config = dict(
    hidden_act='tanh_gelu',
    norm='layernorm',
    norm_place='pre',
    positions='rope',
    bias='none',
    final_lr_fraction=0.0,
)
MLP neurons of a small language model. Each row is named by its layer, matrix (up: input weights; down: output weights) and neuron, and shows model dimensions 64-255. Each number is 128 + 32 x the weight over its row's rms, rounded and kept within 0 to 255. Numbers have three digits each.
After each neuron's rows, "fires in" lists the words (lower case) most often at its 100 highest values on Wikipedia text that the model never trained on.

L4.up885:100138139109104155140156111136154136086160091149106164119129129170141089146115085120109138131114110121147078176127109135125141153120126147158157142156092130181148097141093124172168169154143115115146157101168115175140129092099147199185151106132132112116081087114148117098072120126087111094187151068104113081096177134190063119112151119074081133112144156077130149159131111131150121151124121132122133089096076157129118089147113161092130109069112161109147107135116153129210124085137125125077079129098123163174161120124123157108155136108196142165146125110130085118127110125174170116
L4.down885:108155114073143160156132113121147173082134137091058089096126141190094108130133096121111149126128106115123112154159125127085125145063149105136184163080137132170125176114093139140122129107171122135133173125165111144136113116120141135148170136121158139097148131125092133128113118148160147103165153129191051123170114112190081083110129087076142102155140113058175140197108148173128107167118116171148171165119088122112119151135095134160179082021132120090149070145124157098130167089101167079083088142103108169112115129079099125124126120138138153228096082058140128144094118079126159127
fires in: "under", "over", "back", "post"

L4.up347:134123138072131155048115156075156150091121194094150175110175105154146189166158143153076154081211108131163166133133148138130133177128166092170123114166092156108172106105115063116155090130150098150130134093169107100120178142143156166130123157100167136109131075129133160098159098177140137083107076096103182149153111149140155178115159110146071084134142109134107153169142081200115122071096132211126114136169119099175115117138127171135098100086093091110144123181146181086107104108096118097086077063096098119114144092140123086111120138111190078151144116128127116108181187176177117097
L4.down347:115075139157133161118087124104131159149137156082190193133177126170179153160156139166137062138077136123088139090093140138122061147117124138174123135197105161071117147163135131166186084164178185126186160158138083146114130096129148141093114143130188195167144174098152112061121152078147143078112142102072137098157114133108109193117062073107104154100127101146122051167183148142127150170120087149021079144146098108181140112144147126155154147130179075146141095135178163118100099142120176154078086138160105103115127139120103114178143091108097086118132125180102121120152118155122110123
fires in: "bbc", "lost", "only", "released", "issued", "streaming"

L4.up779:118164085097208201129094101178100113095118136172122107052108143147072108176125134119169060142149139128109100140130103131147156110112154080191174100168157127120147046150153121124133145110115136157127142155128150131108049100115142115141115120097150113113141138154134092187086124050167094095119149094118088079128147179147116059073171104116080097082137096174153154164164150153176139104168136149154099114123160132130117111162134154135104144134187115153119122180118140103154092101142123086082110100133136107135181142158151141123045123153195132137109146155116109132166129136095151104
L4.down779:120199162105150138154170158204118095109109109120122102139121111147092182144132109129117114168134172167084137122099169094107126121131156089144138148131177127219151179099128151152055136129106125126145138159144079128147069137119166131151084123095154077141163105119109129139091098095159120130135142099076121079112072178114078092122106099100139167109125133136188154187153093137141170106122121130123107029137143080086026105125133131175083101000112111134115162127153188083147102102172112077134153123122154093119124148097207131133099121152164090147153155169140144115142140218117185135
fires in: "with", "by", "of", "density", "on", "have"

L4.up139:103138122157115147143141195081131182123121133157168127135137129110121106168140146151131164078133130117180140135121162099120147058194090120128135094127045179148129058133162083136137067115134140172170136151139197148075134127143092162165161073154123146097080144111130146143100202145096115151137121109142115116093178141126110143163153144140151068104123161068136151099138164115185093064138151199069197152143116167142108108116123172187083143122100140106170118091139149184159137118126139125188091146135140108137122075151122151159077117117130071181168109114099125119104144136189169102
L4.down139:137117157146123107117102074152148097122199109122094115146157144110128157108153129085133111196157150129111134149170143091120129192125128154170117183093152072176134156110138184164100181116139135087126146167125074119176154194082107102071030149109147133120180114120155125124144087093126083125112168157121104155142112130150130136106137144104085134122134137176142112125175105149090144175100113063207082140070116076097122111121122121071132123089118156144143163163092025113121119165141148145079143099084119139117092182158148181068155131169115166130064124130131158127108104106126127109
fires in: "name", "title", "wife", "family", "olympics", "microbiologist"

L10.up96:161133082167183087204163152157183119113164080105178170131194145112105153077149102126159183187120114146133073150057110094145064171139060126111141147144144139124118153076064104170114071144113132175118136118142130153134133190100189135136088140130166100117193088110145132094132105150147118130124138145113146163089119122116152142131083124154110127137138165114168105108173120147154118151094111160155131097115103182141108127104121135130129090088143177090171152162118122171158167167172103129108098130122147141092175103129114121119079133197124051072115053125104116132170157135155143098
L10.down96:101109143109084141147143131177115145090150105135118117144121111100188086123137131139130154133121213132114169148093120130160109152147131089106111146143108137126139133175130148163142098116085121126140116197133116142132091166183111148096137137140094139102118132224124096154126111120153171142102080161210106155077109119118153046154133071074143189158166128112188142131147137126149100171155151118135152137132150128118101170155079144140154129092121157213147129197107076107127115083116115156123114076088038127130123109108117156137121117073145171088146161085134125050191136081124134091
fires in: "the", "second", "same", "landing", "first", "revenge"

L4.up1421:111122165136100194145140163120119137141167163127085151123056158133129165105117179109141172125161101145147159153153103111128173126114057155175104075167105158152158157094132127122123042059146083178107151131210164113099080116127135152141155152153127129116150112127093063053135123229155087144115095169181108061124112083119054143053111155125170098111159101138109125134139102137130146052114102168100133146113088157110095121085121100179153117180155122101167158096121128144115161151122110146122090190137152148167176107115128153104088099126118143193159109152162135122116160203102182132
L4.down1421:119158108088183073107098144093136160137140091080156188120147077099104086103153107130118111149135130088141080160105145132106106149150142115084129200041108153084089118112115099144105179186107196107160136150067109169124119193064147159048099092117145212191094150143155141164092116027091106128152155114119164147121139146179165157199153141132147167150110166131166124107150116126115130144204150056181111125183154108134165152134104150119088114114071167135146109146173178120155070130118143076146192119168127119159109147125168135161170142147154153112074148153098136111129090094117094166
fires in: "following", "being", "near", "report"

L4.up1385:112108167093135183151157195109130139127094180161117161075119132146136137087167102131146168125158144083109111192137089088130148113147078115074080165151039109177100124130093123088156121131162103178122103122160139159109149150104157159189072134081194149160096158088143113102196107063150155143136106108081139149127117171148166193064145138135070143132161114117153125124146150147149075132119099139135153061145081148117144176124125140133143156100138104114080121210188139130134167106141078124135104172172117134166199093134109185131154196159144120147108049088129131126135160119170123144
L4.down1385:111102135131135145161191177069133108126107120128135096128100145168086154110121153188095113116176115084130170139122120063093123127147133097130085105103129128169125127120081163099076128124167065137128152143140135112095177127142182147175108106115160052181105121127092111180178203106170147119170101115090108126139179149105186161056119116141085211148141078126134162180095153125141120145152119129124160116181094173130110163125076170153128147047139106166111093179140099163122176095166096194182097165125161139110216057131137113195113153115119103147101038144173128109105098066142166178
fires in: "early", "high", "main", "long", "second"

L4.up879:174160182083185165072163112121109165103104136136108220016124159151061162137087134140117122206124118069142048072135194077070166120125107114190129141147118133180159106149090110102173107074160093204127144181133187126129124162165142165146138121112169159156061071151153116177111125136142095077079090135103156127090132142125085139085146123100082066157101117135119142184111110174160099110182100091154113132124140134071099166158112191135167095159102136154134080193167123097155107169125183115118095173130122154093140077118132137150103091136195104161123108136100128098173150127130113145
L4.down879:128161163087111135115180112094129115154107075110105110117133122110077160093124152119108143205140150080136077173138132111139173128138141110143093137133137135161164102161128170136156135030166098158132144179121186127066166136138147102185096146121132156153045144097179156143111121146095142102085134106114163149126111134094114129116146094095108130127067161135161080166099095044128131178125150124231142153161183142116097143119106144158133119046117174135173118129197138087157095170129166110095139114156102146116127099100091070133089133129152080096098087131052136108160170087133106142
fires in: "name", "example", "group", "number", "numbers", "sequences"

L4.up256:150102136089153148121147150133133110139061112113134123126157160144129144186100167130131180194101159162144139081102187134159103110124144058178115095128130168108145107132086085214175087148173158095139093120142080177117109120112129092111151141183136102106078103102143070169202071178115178103090168147181079125089101077080144118100104131140118114080091151130132083124146100131110153096117094167221125145045123119168117151144145081113136180126117140144171139129096130075155145092130117130125139128163192113140172065080115128096115100114134137179141137083124104105170099095122144119
L4.down256:110185155142112140158111124138147130110119148125148166109116083089160150066169135144165104107164089097102072120134109166163136203137101109133149177123192137119089172157069172054025168149121095151085150202131208140152096112108091129135105125135097157124148156106069172075088162100168151182098105095113140174160138130156073149138132145135103132169169136085137159139103139160169114154109111133153139096117155120120112114128122103166126099123131166111129138156151124200112117177171173125118150119165081154169098125155124141178124158081147071095111142159150112121159132177144110135
fires in: "bbc", "km", "notes"

L4.up212:140177116052128126086182127126181188105197168173149088136142122145140189191141132099132222162080084078144141096122137118091109110136116196133116150142150150135140105153111099125086163111152121144094130126128109111142139131159106171114145108079196133113142131122133142112121116022076087068168110080123104107108182136206151143097152116143080101109121130120098114161116173154138112072194137168113096158130157075164147113137144072113083140130116161166142089128090111171153121140142156146130084143124129143148072089126110100133136158098147111146143107075147134176042137208178196081
L4.down212:135132113254128152121136094056059090154155126112102180147123158122093057093101141212108087164167140147112081129122097140121206136155138118111090142126121090119139135060100179133179115161091121151187139143163156131079151205144159064150131106165084154157097173101155137163104113207185147161114105136133137186127085121111072137131108147137176096119129131128152171114143137152178140162089135153069153115107087142150193102093117198130157134084068087093122183116182146115122162085126094137146167116116136127150132160120083162171120077144147140101135112134136108162196131081089104197
fires in: "first", "former", "example", "that", "later"

L4.up410:167149175154111154143104136056104121142160151099125106112095187179122127104083125135072142192172158107158079146190106140129126140093166175122102121101153119108137100097169127144128103107098090114131070147130081102101175221082124209186081068169161080092111059128153159188065084130148164127108158121120152088055137076127116038091108137172129147159123105074133147153152074105122147151121085117159174130100164117135046139117165090094109127226109102136130114156137141131149107111111169154112095098135114105097173069089178117139160128088135134090067163142169049057119146093163114166
L4.down410:124165071095134108109155112194183069075085139179139157093151093101091132158180123167195108092106089099116091106097151138116128158141104102104157136222153151161141087124117106122209160114122134140154143133149115128124117063128099094118180191094084201162165185158088114135161192141099106150109142115136115103198142121113125174139169089106173111097113133176116123085106122145169106066080172130164097143106111144039172133102135139153131130044134151136125125058145139161099171127164057125163166120133153131183100156102045171081108119126105143156141088131116172131109113115065133134
fires in: "him", "them", "get", "yards", "southwestern", "northwestern"